Part of a small language model's weights: 8 layers, rotary positions.
MLP neurons of a small language model. Each row is named by its layer, matrix (gate and up: input weights) and neuron, and shows model dimensions 0-191. Each number is 500 + 50 x the weight over its row's rms, rounded and kept within 0 to 999. Numbers have three digits each. A neuron's up and down rows have the sign that makes its largest values positive.
After each neuron's rows, "fires on" lists the tokens most often at its 100 highest values on Wikipedia text that the model never trained on. A number after a token or word is its count.

L2.gate48:439628425603469514475476393474450465556511409452473432468508445431488385472582441418488479499475541517558557501495485525452470445484531526493581544506558551452461516438586472557622483487454478574479400549537415531508482519615440539523427438620549480500501458549517552528441463480548452532517418486427392495623523498468528498469488502496436467471541556510530523497476510551335497543462557461420525495502442508495516516488467481476520556448523473530464478469543506619460494521526449513468505537477501478453445588523447458432481498481475489395588534454497511528434571457519468498
L2.up48:432512448552521492487473475492428477545632487531583527484484517436540461484562551518535439553497463473544610583467503528415560452486499438501538476469517549471534448459469500518515535383456472500480494455467454433594495482486501492490431503525526487494482461529530460388501490514484484511513433519444494481549563547528512496405444577445353521502466472484538456493461532582594429474439585356443478444450434472471561598550481511519505460484504452553460471577397576550547460410443456524476507428484487592443408434533576473582451502543437577494505511518532598543506605501474547521
fires on: ", " 65, "| " 23, "(" 12

L2.gate378:480502466497356491520379525477428504482532502518416506473492494541468510560422442454558524451548510536556514432438439544530486492596538403440596511473495439497469441513543591540534433478512563480547503514552493570457528478434405501498439560473429486413458498523503549488462440549490498484549476430552521557552431561441603478491584531485515450572529532547523566503598505497489477464527459467544500452487457518525536580355434531501414463525411542354466518496523549480485544487442577478469492537539554523528492527481538368474587518451464468489599487507515441469572454488425502585
L2.up378:557469520507448508518342539476520399447468482442565461472472539444530558470495492405533503506514518526553519521504429536513455482533477476452556531480499443448451532489477474497506567564445513413570594432474516490468509525559443473499506583423587538481443504548485477575471405547477518527469557468501459487484471538452589482543543512434516464524506505610550513501525482465476463470484387480553537451620523517449518491463372462446420392580401592415552512448570579562520446527487514539574470525489485516548489443506475447511590518454486472435499456501546414515560550382469479634
fires on: "| " 20, "was " 15, "ing " 12, "ted " 5

L2.gate61:485526485476515490409479528463555516477485573488488531505498480554574546560511539500501471517496459460541496471406521496507519443520462540518511375515520532408521427487541579502506503480495565569581424551455457485415488551475636549420483601535449477532482533466470513485490578409534476553552487516475454439487573500553520514559515463540539478492555558445470494453476580457513476531429612465559489515388489459404473438457478430528561581529472454507542585484541391500509511530559603586583462536456451486621540478473533438469474516580604482492557588542495483424458372457587501525
L2.up61:549548454506500523450490475397565550502481537430436534541528501533521544538552509472545475502493562371543426510452572485498488512536555544509491493494464497479536426528575574475578466497447433526594479527455455471449484555528531487433467551460424433512467551499457487533559592404439547530599597572480481410405518595435597484520476488520504498474585508455447540507508497446504547549475631478586540546421414519443438525449544471532472577518527493543600486441474432509422550567548533508543527483417452488504540556524513395458467508544443427496570579471439441456452405538541487485
fires on: "- " 33, ": " 23, "/ " 10, "—" 9, "(" 6

L2.gate68:409490443501540524435485519524462547543522449554518449446571366478513560549478486580437467586479529603485552529540562566523468551461497471489453512422538520463517515452441559478432444570499514426493515447496526548495545534429442495558554531453512480476537447427544550493507462500535515453530545466551467397600454530579517509591511627545438503546403435565551474566545441437488575530535482539471521540468481462440491475500384553530502496489549421419583524471526574530567550487492534420409563554500476475445508499396526409468604568539505546545518505535443494499538383490462506446
L2.up68:434602461478563559479469573535497591501494556506498478455458461426495523458534477564512498527463478545501528540596571474549424538445457485564475517369517465484506524492510534532508481523521589458469514431561571524562504460499414449484544585497513563460554436506541541461523439450534575494582493492547525521568467521474562449532522450541445485468539507655523576515571471532528575475513364457476568470519447508511485465437446560568577615489510381425560599493578522596524592527542516514529501519485470499427518591483541488523525476542500484470483483582518477575460445406468586424
fires on: "| " 24, "of " 19, "was " 19, "is " 11, "as " 10, "became " 9

L2.gate105:525489399418549482440474486524484425541533450469371423443464406504505555536393477549534465399519508503474484571527436493485524547460533495416436509485466439487499575496515463470599518501414547597546489629523633521512548523531460467479507440461518516475515461510505439463485473535540553539599508487474538412508455402523526541478534564511468473550458533510480581582478487503459542517526503501522440578457547422559517432493497544445492536465512447447424548493621493425510532492476523472540506523457479528470556416528463503527538446453595445653545494564486436612606485514455488477
L2.up105:595500498472493469418496522531504510530499497422493560485515510519518539464330476483588500514513544452530456517562503558492452531503450511449417455468539450549389629424529500513488494568477621416583498476541572462515467489577484473469477531561443528488535525523506501422459484530498567532611589505561523489500388464582492588581601528480538576458510567486458449423504504504442512485562498552459429502542442414486528482529452583581428438469516489417509461456515549558468533527557569473555489540528490535362490467511484477492489538539543447566532445488453454625529497550478463566
fires on: "| " 24, "of " 20, "name" 7, "\n\n" 6, "ical " 4

L2.gate118:527520496563545407496519545545412537601573523535404410477552493533469474555445458397476525595487488390558474452506521523468462474506376509533584546534483495452576582548498563492538542450503481465507441585531523492514454380470440537522525424590469559494521519484520531438528534519523479491523550495593404516525471459528510540490513597529446501539559408481571480420400461498474577434512596500566507496469422532523570526562489526429496433511487534472459595524501598473482515487563586476550510465393472594474525553458496507565580579542465439533554516481566469502505478552503494432
L2.up118:504575489520528467461461512550406464520586476513440429544554524542486513465558499522488496578441514460543520545575525478427489379507429483507663561545442453468542539565530548462516542424511548475536457594520498448493391455504509493451497551540456475454517559472545519538510601406499509397455483501475393551521502461547559496452481574505482548543548456482457498411478448463542516477545578520516388547476515472420532484456495540438495495503575583533499606517464524533437556500658555473549517478400425563461512495497476534479565560488476414452498571475556413476588490542540468490
fires on: "| " 31, "/ " 21, "; " 16, ", " 16, "as " 5, "and " 4

L2.gate258:504588528537447575516473552465488450474500508528426602431510541515470418541605467372542486607457478553431530548527522466576567470459468539482423512447442500529493429542556582421493426583484428470493519536434541520553569525498487454562453507469475529501468443455534577477455480531503547455468518440465446532483528429479499568489478507477511518550546507416538434498540477552517472521473493542495448520531431371488436593517491472546560445388518559452470427505580565473485616544571464467462405553386431460402461591506478440439453499470506482500490478458500456476484502446582503407
L2.up258:444537465515456566357493557489500441429537511519469575546546407511457420535597487418555469480486468479545511543576539496463534443514520589496520475526584424479543507497511568495543518473526468465542529540440530415577506391494584503535550485513516547416532529433444487466442452525531525471489449490532553562415510499480437499521456602539500524489521469589565369518592543488528482401493554583472481529545496512433454473419475494480503579470445494529504469529524530436461574570556455465468495556483475467464389492583359453452493552616451532523513413457586488443532465428506482483
fires on: "bu" 39, "of " 20, "to " 16, "Bu" 11, "San " 7, "by" 7

L2.gate28:505463517513452423515492507564487504566501569460437415560528492605490501505405534524590506585616516478522434524474484540463511490469507543542471491444605563447467466427463449547455496557539461454520459476443474526515498483466511499428620414375525523506519543481518590526507476512535544420514503468504528599516446606559505443504438473582622484540460450540510509444466483516466487517531511589577559577543558512507517484431445575522475405546507464491468443519477510417537484551602458504495490518447544435513611571479424560407640435417493449527488488506452468553425482474494503528
L2.up28:472464516529495492460470496426557472496394507564478511523464451484583489557491479538467584498484452373434469424522482557503469505543563554507422513519504459476569554482465533558502518521448498587547575421549555494467449461545491518490489467533606491443523430427546594421538430387462483487553569515536663466526445504479520533451483513500518488529416502506538543503378495447479484448553478440455471485503465511394517455527430455440471461566563451591589496535446467449468542474402484550475562502504482465571518385415446553484569481420558446471500542436426502495510415519428512426
fires on: "0" 53, "\" " 11, "\", " 8, "2" 6, "100" 4

L2.gate190:509506558401477461549481507503490583440426516570496460444478556551501530496512493540403428563480551488525544485543463508523531507490538384526421598542422549421359440549487493446592559506608500537530478470494555512460443407527543470432508572496524542596398457494473476507431502525468529469486520477381495472504508510489434506453509460471442466490548534506564500603518463490509564488552492540481432454408517506528454535527542514546405459535469555568463424473557427532471506569525513496487498510436371508546521483453490431547413474566491526557469448442417418612546571514394482490
L2.up190:509497545441523463472443461558470528473454471565533559440518501508493495548486503497476512520475486490515583446591428559502497464450566409573431602563368508454393477536451509428537528507612537503460548493440514581462375447529506489439410480453453570532404458497461536541466570501518541502511549529385461575407483492517497545511513436540487521499507589516518474599560471509475465487484477488423485515459520550488474561495519488528451493521462529596463545513550377545486470498477456582424499491432499511569545512398527420485483450537464528544437477477349480613542573507427437468
fires on: "pre" 78, "| " 10, "Pre" 7, "age " 4

L2.gate163:557530417525541581473423508563511447532567493450516487590496496468494519417495526450489487517488465503532521591503495406519461512574471587597540525528648538443484487473574496549472451543491600380485538468527506463482558513465515552491463437470507517371539631493487512481490564494529578513458576477480492414511476528452577449530508536553447508543489603549477490480510536507536528413449520510469422520492491475514473531506496544574427509439637438518576484451486507436486540500484448450518432602485537391484470542551478572507552491598481383478521534446511467426384445428509461488
L2.up163:492494514502492592512469471536554521527519550414548502512493568443561442454508561466493520518572534470366511550450502557527536435522571560582523538494547539454549506520608486525511432496479552485477427405473498462522451569410537575500499589478595483508588494457462504469518576456475520554499439507535411503519559530478561455495584458470508471550468535528524590454561565520556495453528416451554521445513532513441433492487618440473500592423575505486583497541581465542544463533482473556548408558453481408529489510458536620524477496610425470406477564443575528534438427458523497570
fires on: "$" 29, "for " 8, "his " 7, "(" 7, "med" 7

L2.gate333:498439507482495537486477525563427506470530556407449583548560617501486535531360479538549337498516529535454612515554568606462469410494497547563543591420457472423446491452533506508494494497477516585472488575564519563438547542484551595384452497503535472501561505543560485450474499559491463444571516482535538569502474461574510473485533476528483477521458508507420485593424464476478488461471470594539532559476481494503483502362530504493501557464568444503464590499570572462466596500565495419542504495437541477418527515474490491471531488436418576517423599484566515514518509504536507527
L2.up333:485484519530377473502489558522452495535520559385542489521546548481462453382338564524557477467469470455473507567518438494493518454447482554559542545508473522464454503509535489560453446499517575584495584547564522626459491465395607471378466512512571507552516467514504480406494447540505551478528553524564552544515524467503598539460488570500423423528521518536476490527491465511464389526517512487590483573577498499528533493411495542511496474525587453551487552563482616555467532478493510424641580522499553524426514480545514535528549467423531482523434474456585442474543460536529545545
fires on: "would " 13, "s " 12, "they " 9, "them " 6, "will " 6, "or " 6

L2.gate9:505452441561600498480565497553489429528529574567436517481530561512515539448494468436412551515503506527548476445516514522484549589417451416497526527585444505491495528458457465384445555571517509439545573571525593441491522480568521455557507446557482550534516510558505473483470459440507494495500550531491532499568391494476503495501518444563493418641429455503469435464413448490487477494472577471514526474483514501595504417450504616458413461524433462525493437462490529504485457480435589503557606537518507555557520525449491464488526475490618443589563603582446515480590478597448475583
L2.up9:545508464523519466514467439469497407443491506523565544495439454567455562407514526547456605513530573490571568482404419537504529470342494421504550569486536429503449558428492496465522551519473491499480631554545438440490481416473501465493540460501591586427505518519513503519536478419423493485483557457515521448557470552427427525518569453565501456511454435570597413493458510421584470486515459574507514505597515527418514537481506573382492500652467503482460522519464519515511427544472490447559562481511564558521504504490497491546442537523579494461454581458457528479467502521390562510
fires on: "| " 68, "amp" 21, "ab" 9

L2.gate315:631510521507463421589500613511484529476510458476593497535469573606459425499483504536471518483508439439554518460480485485550437595495444462498496561517511568558559383495477470505510587408531462501540494508532450449516376486509495515463557445522544461447478413412474525386442520565453486516496483486595518491545573416476404524469573490563443529508471526559540447451480511522438521518516510514457564385453534505553481511476516522539507527438488523572525544499505424498573559476444477381573559535463434573486488449430405563504445564573487498463465501510551498415602507446476430463
L2.up315:454484603454510567520409550481477542451462501475466508551434577382512559524514496464538447478584482467549595487525520476548501432531507452466498518572567427501514477554468490560535490611620541546490498474566576491499504526400561503469423526466543562478447529511411529435422488486504505546445529463510584414446462494400471457574511384447571453534528498494419529453480486460567490483573527541464519570492595529532393493502525466545530569611538526509522459553484382542574441513509541445516450526468466432541520521529535549508530421584488507541487575498407422450498427460517426485
fires on: "pre" 78, "League " 12, "Pre" 10

L2.gate240:466547486509481459556523424518447474548523532438524478416419537541537545425466448484472460484506458502447520490459491481468487421442494362456479493490563476584587530490438554532544554414489536535471518571473464505542466556615533482420568482465469433548446435439483568483439537428537420608485462561515476538534484548540497405497589486457525575392493524467480521487511569513494494484499492541422372496581512464517504470486506414548478526455527369460451481448449462548513448549518555575398505461382523452495507404475527551572550480421551533520514432446442441508502570406485471454
L2.up240:519496457503432477500416510584554530404504556497579480510499597480558546485577605498530490491428453447510502566493515587489644512419452503601478438546502468605578451504514533545439583451453450522570452567464465576449550531519518554542564558482501497530526517499434533502508420384583449494552469455494480523483524419541412453468500479492441611489557553394491548405456604486598522481428468467462465503492512524564486434547520482538558545503466550571481523467425616464484430557441487482455503458510508495521494465437487499418471570524467564505519484502481487457439501579446520447
fires on: "| " 30, "% " 15, "curr" 11, "See " 10, "• " 6, "of " 5

L2.gate54:493430471446495470453541499473534426418391476547416590462396508583533486526515412504465433501557588511536531435533565591482505381534494541455558558535451566536465454495553461468464509510509540535520458515504448417437470491484557488475512554559546434478601519576465470592522498481473517494484483438483514544528613443548481419474457433471580518498442482506506474529493504502595561592484532548584449531414461452469461431497542451426476627513484501539522555568563535548579500532551630584553510562577432571442448520431490487530488555567432518479523516457427456509483471500480462507
L2.up54:498457478542523492461516567481534484488401533535409553531460452570471518431476440476415456535563531456455478443520494482400506372473521555462492532559545522554496445525550527558448473477522466479507532412552435511514464493452487490499506544536462464508501522442469615502472490513434592408498556440512486554568577493501467534500578407489478625464497551506464488564493414543536532538436438483564505463437519459431472455496515504452493568378391482554530525537474509472543459447511620520557435585514492613443455570386515528505560492592456551496489412461411375523525467557515475473
fires on: "born " 35, ": " 10, "died " 10, "ried " 8, "on " 8, "located " 6

L2.gate97:533490465519397448524444468507512502516565549550498438436466501509475585491433534510523515657531591566458515519446453509378558469572522370479561506442439584449484517475450457528463459478461488524571617421524506481522507556511512535449484505527517485390457410553557515447537456471530504475508457509527445465457436554498430541503521538518435451503510474509444471564437564453515458447592503525490465463558453486475504590586429454431454510582421489510580490468521545470473489512428491607471508477452427460425586509372501521442487496524507481600450465473511504446519404516424512400
L2.up97:479502526435541395461507526533431501507535558493463526514490461465553516439599515447462484536508524506413489557417421469434518492537496372535532561424482516507481529509559502499427519440461512450530525489523447497543512537434440556401422478491534502452448532533533490464514559483453450456564508500509414509580592443592470519434503588407510551439436432520463526514391427518512417499499507475476497516456421467565532456591454472420449525606466523466559580537532425590583455551450477535515448390413537516493536409465427546508354514518575499510450489452453518491558483525433510461
fires on: "two " 23, "=" 18, "of " 12, "ated " 7, "three " 6

L2.gate21:493533593490578455520506456467444469539406545399546534502583562463613395511504443388452432510556610496455543516577544496466546556558465492465590503492431466486511515510544521428636457474450515521555416444505511431498535440586528559551571478520518502458419471532526515554512460452456580512501508572446499481583506448486460416522556436587514497590509453549427577505516525570454549564535527514519428489455540472469519489513439471588509471453524422550454504455455509508549534549468525460479449588410468542425484513608473426444451494506555477521516570510539451558487529456499418469
L2.up21:462465579475545508505466432453535425569431471462533456520431489501571440483603474477488466488479502421554479502559548562529451536552545543555566493578442548497526443554509549550589509531508441586497507509547488464524404563539575571541544574502498451497566505478558475476472469483451600460462504573470385484496644480536490508553553535501510498588488475507490437491550470491435550536488549471398462510545562518537495572527428500608442521522555576637436476481483412546446525547458506491462463517414569532454455480572538456467493545568577508482472532610493580511565573459437427554
fires on: "Con" 54, "con" 26, ", " 10, "otes " 6

L2.gate165:495474511386409481491546577471423520551570480480470426608450508515506591537524553501541570577467493430563493540535418438568553445481416452507408516570574504489530539454529497568597421484466544474489484494448427488491504458468539550473463501502518491389447541495363543567486541479444550605409407423496484539471562504455425457503411480590420463513493455541520446592531478488495569529507459513478455547487494526492403489494482465532517507530428474598454479497477513552518541484421508505508502517554510493465425512463559514444499523430478592509489515518518454375542461405480586587
L2.up165:520514526420449498472523549503518473499564492463540517569378570394551473499477410580500517553549516491472414517542482491603544530484479545498529550510507458411482430456532471509521361564490585557432456540606503510618378420546508499576493581499469447503525456533423459455481495475561541517426475487566477433552503449507460454480437433499516450442501512502621472526494478427435506528511440448468538545522510501511454407539559419547577414494409506555469505434484397588480502494440526438497492544510513541438479473458556587541419573425512569500504537493529470480507605498503514523
fires on: "inv" 34, "\n\n" 19, "vi" 16, "ir" 11, "% " 8

L2.gate256:536492602560493447466465380581543522558427520560451520522500488549514436544444612367408494504525551488499445431460583472465515504472468503519493515517471477474530541510464544418520501610516461543508518539464489486468526515482551379493498597489500522481459503469441481524470413510525534462524450451459441508426538487580531456412427398490412461542592487411476537566552523555528584525508445519557442593417470457515418551417471394599454502540456494566480433529450474546453520525434460501479549524537459432537498505504513463525458528519552504582436490469463466559392432486454472406
L2.up256:464495539470478509459525544470464411564499518564455540460572496413461503462598485462529493430412493435485502512440531510454543412523537529490473468548488548551514483491530508511428601443460412548416453497498543492519610480552605450552571491571414553501481544547432566501536423547522543531572417478429487522393405506518427420463505505394463480506492432538557431499496473474530485438399488539554416459556474510459490590469522503542374495480537495580472510521526442431445576534540529499481514465476419441476487401487475474385438564471508495552523488506547469533488637467470510436
fires on: "bu" 37, "of " 13, "ou" 12, "Bu" 11, "age " 5

L2.gate73:515637460583469544511494452469520607485509483453552527616502527564400408509502471541443437537451473495501542498492478509520582429399533519477496524488580518450493459582548491507457511475449545481524474571517396470601550525553563530513473485515598488464612480462502449481423504545556366545495581557450435530449477550516496514574500582520544521506482591485557584518585555501577548543481501469470571471484506590407532495471492511435476526539494525506490409553475430455452505522530531466448437488604460463590440526571473500507482553499525516389507498477496550400405554478472550493
L2.up73:469473499461478596538502526472448481421577450513436458492468599404500505412554474457473537460441535603542421478514450525549452544500511465401564556425565470506444452542492514559487451432471508457477489457441561483560569451579429524537554469480496487483482455428552429503526367605488532496561561528477436449610548478425558398544509568487476466553506469585528450493458509475457577484407461497528571525512527502436593588429504481563487478501392429493486531497496572518507462538521418524497515454437450467432449498461461481489415460544506436496467526510494531382459527414476568547
fires on: ": " 15, "\n" 12, "ed " 9, ") " 8, "(" 7

L2.gate145:460526454376556400547478536534475568525569541462497476530456510448549534477391652583552518582561541483504581420467495478516498471465429483486556454510512492480449359454556519508527517521560418560495558457447456485454510467426498542479484516477581465518555444479578511466476498466457412448476542418524549558470476471523558504520493520548604508571542517523522533561531566467485564440543382540532580488515408541448475395536447549480553498591418544425503541498499477486480531468626466563492499511452460558478587510524501477526486544378535506558558566447484499523423490534468474481
L2.up145:522502438391526382532475488461523477471582470567438480571449465446558493437311567477503479530480550520490591460483470453499491453516470508474618423456544521481523437518465536530527520417545417454503546430473481540443509435501451542462518505423605473510531361412521541476481512545506432515445460486525582532521471472482575500507515527521571535502462475569505515497530597502485527494580382570529519406477446539474484454544451433474538453520416526453471514469494538471527504458555454574486505488478449531497529481512475579549505486334601512524556457504473522601469510561456428530
fires on: "0 " 47, "1" 32, "0" 10

L2.gate300:531369467438520496557431499561553498474451520431422603515474530427413470560552515461494504361534511512573467530459574453484558584537460455477431579492596562522551532493464579484540481531584450479456459549531417586478514477558464501577438543416421475515465444529446501445530568510553609541492562472509454548539455478541502493486464452448536429561520536492413538527463465508455549547513489533530446551562434457535580464451557509557534593444417539546510588475523578505467501448451586429507498420466412498464585510533602496533484473481494499528553464454423489545475560474485513467
L2.up300:506421557483557468584458510502530514512440556525486512440450518499480486593488460354542473541435457512510471499453439484550544496533524529528453513522582489548488499448555542441565570538565504519488550609495490590480438550515419498503418636494484533504531504540433516477407575471483606575487497567566449531492484500565499522494533534480610475547459506517453555589486572546524507526483350608554506468551434412479563389461520476540537452478429433515448540459521525477456513482515516422567495499445495496466564486551408406526525546570485516490570526416508501548389560467483559457
fires on: "l" 63, "lar" 15, "of " 14, ": " 5

L2.gate375:472490431468493475497627425621484531492436409537455560554499532535510460467445478530517453564497567436546465528562518532493396492528474549608547584563478509516434478506439566481457509455578553466591459593452501536498439474525442516523487620508383545530536465474477434563572536515499516458525459517491429527500521407486528531463456548509463563483493521555513409486485450396484433544424468500562561498466498527518411447523516526549546469521486563488517464463468567511519481561567516485385626547586385491476530547415443520459608503512455510521594476502598512509535487552533480488
L2.up375:537429449519520563430513495486424521592554564459430479603487557537430484462459477474571466508563466466497500561521523529551444421517586441458597505454509493501561387503451507477444431592526495524437492475620558642444517502445526501557446508484458516412559506507464469526519483433518514398477545485497450469539474580492571485506462572532401433520462370603500547536481539568483518513515501557500551560585509481452489419520462557489530483537511446449506509591481477485468570563478450450470512533448489458398423548476568550458513489551459444462498606568563578526439451508460515519
fires on: "is " 24, "| " 18, "was " 14, "died " 13, "N " 7, "W " 7

L2.gate50:466518533565522504506562554495515413451521441614502547484434426536479436522456587543478485550518548460519520487506643493529613465437510505484528546506428513521507470528524508582510474432514438521530495480468557449470428422547524501495464592517404554511392490565509549519472449532439490476397428467425608450458421458541442454485400485438541523528557526527433487425560547485515483475582522429568460573472550493531485542449540482565564517453493463606436434494433465424487499535477530473582471500513456591505471550524471452490561504536485591542564430405475442577496605534518430506
L2.up50:541508502493483534490493539502565505402526495512485533438543458513465427462429541504471526529477457573551450483537569529520556486501616528459528399463500518488464500513581471523469473466438534517490500511501513486439475429504555453470472567505472539473526507563505484517416516499441562502475526479411523540429440455585415368542552463484606616546505460521496396476609574513474485440668460543507543597455412477470526466477501482536574529486477430614404487538528510474532511591465515468530447544505407502445432399478518532430581452453549544531598501440445475463523546535558415540
fires on: "eg" 53, "age " 7, "uc" 6, "of " 4, "ian " 4

L2.gate194:540513352508514480546469465508552478532494556495406536402524472529425505566528521539490499566549453545537535527482440518418449538559425531564556460590409481473523481529556584415496444459497464452430514584471548444459528423512533466561396535553462544506454512474537445451482449535481536450532489500530530530502456502541543541552452526481413468499457549604391455535527438510429437496527541468499459590483454532569544478495529512498476497539410545590451479442469525546520522599558561592573581479541489502456543524479517549551521513557559543490647534619509507536559503575422485409
L2.up194:499529493436466473486510487444522531470507524478496520486502454538467505585556463425449469515472514445543647525465450564438441530526393433558545485607465524485404472508537451521574549499498499450494556427518441467490513548557523449485512439572460462476582532443555551580521449489501463431579510446470554522512590595488559512443520461513466501531451487524503467500459447526521470526520524602487508497392482592451524521518553548506457567459377469526552572399517556568434488601525476589612538463473496529500544590532609442442445418496408451501568588496526477426478466481575464562
fires on: "| " 100

L2.gate335:559554480519542501468621462458504493501496487501416485529494519537546556528536542529430523557494542477546510487539479515520402521493427418555532497529497560435343524534541366522620477528534573561557465550549396497502536509475537488554493514511491482404551485498535519515636543540529499504563466557502458507458494476565522549537372548573505525558457423528571421393496548513476520470448558554501481562422420469517439467551445533482417474537514449426470524599541539562464512507520498526563558494535547518481551549561426537420505538555491440429570546546598441438499555426474464523
L2.up335:493545459516542575414541451578448535472535535437457538532433502458470520490436502557419575502576564460559450503499555500548514529465385470541581522555470498502380493487509521395514508473593536565550470595596433470479441491603558504542534533529554504476550589492515496486547533447437496554471467533434463467461435488576592531530492492517499424538496413541498452445510500450484589476528542460415497522441468453589503554566499498504497385503535429485470441592567531559451467501507512475509539514522546518511508511493433558448551612565530356466546418529480398436538553497498430464
fires on: "\n" 41, "by" 21, "; " 13, "= " 9, "| " 6

L2.gate24:460452506452448457466488566417506550526531576576432501511504401523488651534482379579524432585518582474465463499555637474553562529512509461487469485533472489497509464512478517423496483497605463517447477451556429549512544437464477422548524480598460500546545444610531534563486587452461483543487547529651538547496459561538580472499556513468438540495544545431533476529444544488534500534485559550529533464500550481556546454486486454466490579465489565499566419517533503492494522475562508531504522494357450487366505434422493408520500415496428529508474534490469534523487442501555425474
L2.up24:519481495444506577459461607514434554520387529553421561561468541577395513487562491546515458411541446391444411452538606509543584497502465498517501553483498562502498474511467535476554540584563412509484458511576445536481452420419424491570507588471493521508603478555511532576483486464527575475453610490531573550507511503542494496494513510459552441500473472505565410519531480416512524459532521546480566505493451577480511451508422488493450520440452546494640478589450538540423463511476480470534430563388418485454480505486464441552507495433494586564477461432439501533486463444569466489
fires on: "ish" 62, "ash" 30, ": " 4

L2.gate214:446440507558581465498574482449528564525487587435472430580536470529526548451452592444514492537572544495497575512511482627428516479474499431594443445450555458414540504388497491577570498475485446582573470508596569434539565474493544495452498521571544505483563504485519549497408482516496556448454497512558544478496472497529476481452388510466446559574428524479573484438450515583459509543455496464488500489535360533571418455393408552477519503465515473439466512540524528520538429468486481466462623481472535570544588536491491500542514496506657521501536571543477563492468464524499479519
L2.up214:479526614523527513436530477537520544510503539446502535606528545518514446530560536471448510588547505478579593527471493466440432398466533533610502426467547515496522387568449462555531458415551472570553437511578500421560491567523534554391437562430517457501639432547469544496448508515516517487366443506484533501502571548470494558430412449516476548492536485443535475492483565557529446505475577473416548527480460523559427518409459508524490560503508493490450525489534484542473460495433465486516516442411569529600528478550529501525485551531448476485489439469451499378369547486576495485
fires on: ", " 84, "), " 7, "by" 6

L2.gate130:454537428485554521430450529566460457485446404466486557551418586525464475562429541465444514492547496521455526418489450420489467427531521431420514481454501462584560465458633514477500519412569613444515488479492483446543532435590477452478548557421518460582530511530469464517372497485385376550484470484482542493482550579486545539522574530460612469544557555569525521555507571486413503587429453516500503510490455540545507538507463551541543472548412482484519450552549434555448455571499447504536512518513477573433441534471407506529450464496529534477568508450507500479551463394461554539
L2.up130:519577371518536410455540456468422584484554490465449505503476468500440462514462516476518500422533461453472370379521460476494511376471436427459551464488476437525472516532533430468533488481467467505443568424376516544496556574564453478599553484555465463491498517556393481535559511525502457581495516619507402510431545481445501539459530491442464501560630540459459587467470548443464536496532546517472524483429492501468515527569534461494494574529456565523562461461482462573464468494533491447621474543553565463502428479540439535502516538490467431530484484491521426451583530572414502417
fires on: ": " 47, "from " 11, "- " 8, "of " 4, "ended " 4

L2.gate44:567456502503446494522567480459556458549421579514467563506466516459438460464479493487475522492585523438562473560561482405434466630524519586490515496486476412444557492461481446416508507537592504484582430408537431548468526480512485482499553467505473440483483533522467546553548492372536537570479546553595603498605342506448436490489534556521548456483484467531443502543611503472460469510437509455531620514495420438456520459525629492524582489531499588416539492545469406491493551473509550505551450493431532492465502559538502519467442541546470457450525570418509565530507445482520511442
L2.up44:538458500484484571473534431486618519539434560432471478504420498495474485444571509477462552421513456557522475585579435364505469585472539594496513575402482484474546527438408484383460479479572476542488488487467484632483467498500500450451487481502452410533525579466526500479468539409508571525343511516510505515540447474521498571469460557472448463509522539482529418517599418493479485499479475438559578566561463490500513530534594462528567515572480557544562410470531507483511466426467457365471453468472528496475482571492538545439491578515404505431457522453473560500521465453538563473
fires on: "\n\n" 35, "ans" 29, ": " 12, "les" 5, "', " 5

L2.gate305:506508351548439479555457566489512544574465583531458368528482541527488460438485506491488430471530458463459578569562516518460449450461362502536522512577407528546468475532521508573479461565470515463417369523569496452533501526499500494466544460584541541576494478515522539502526443473410456549502487542441496494533481563562482508498445530534519483561502426514519508396468519560443539435457506580500461529404522510525481522488606518476464473485468497510442613504441584473561521434505495520413535473458481514499506459457481397449430530545549460481636579500612494504509401489479424584
L2.up305:479492522523523457444410618476465561478531598534544391518490436480476473427464466492484461403504469452477440605472536533390565536466411492617504491537526552563524504491520479572509439512539514409491490523605499590557503465481549567443571469570578537511425481522518566468473432523502448506482496512503523496486506511520414451431453564479558509621399445464475452486517505557471509445564505506490450523504478524509437454521464580524516533476468419574496540576376488511523465451553489509529552526407482590527453437466462365583504450534602549457554507590537481522489500490459482565
fires on: "| " 86, "; " 14

L2.gate85:598413552467477536494656529540433482528505479504511449449457494411481445540467509477401527519467503504494462583446460541554534431520490510455578558513509424463430549553481482495539565486485621447492541524500600531559578473480517488500539471463585508511540489551474478462426500568493421626413415534584463509551457543412530545548501446429500561535449514538497505553501551511486508518552519482371402458444521488455493620563493568496551453481507468506491465390558485440381505496501479470548431508493540373523490506443497555411480514428462453471507437526508518468478414496436522509
L2.up85:581516451428499508431551520555474574513498516527585429519429521458511492465491364546440513520460510514550471592472505510609547418519455496432530518469491510496376470549547530422529535471496581535405431502492547507570479433550526461490526502503551504505506484487516400523441517537442504585444421573551464526420398431485557544525510460553514443514500563562398475485476525540438474532523521428406435423427536510381457586563511522535543450482586496542539546465552473446440477461424441466530475600479510436544474421447427533495449507466448520578405466520472520503477407508536459484
fires on: "for " 16, "- " 11, "–" 10, "(" 9, ": " 8, "/ " 8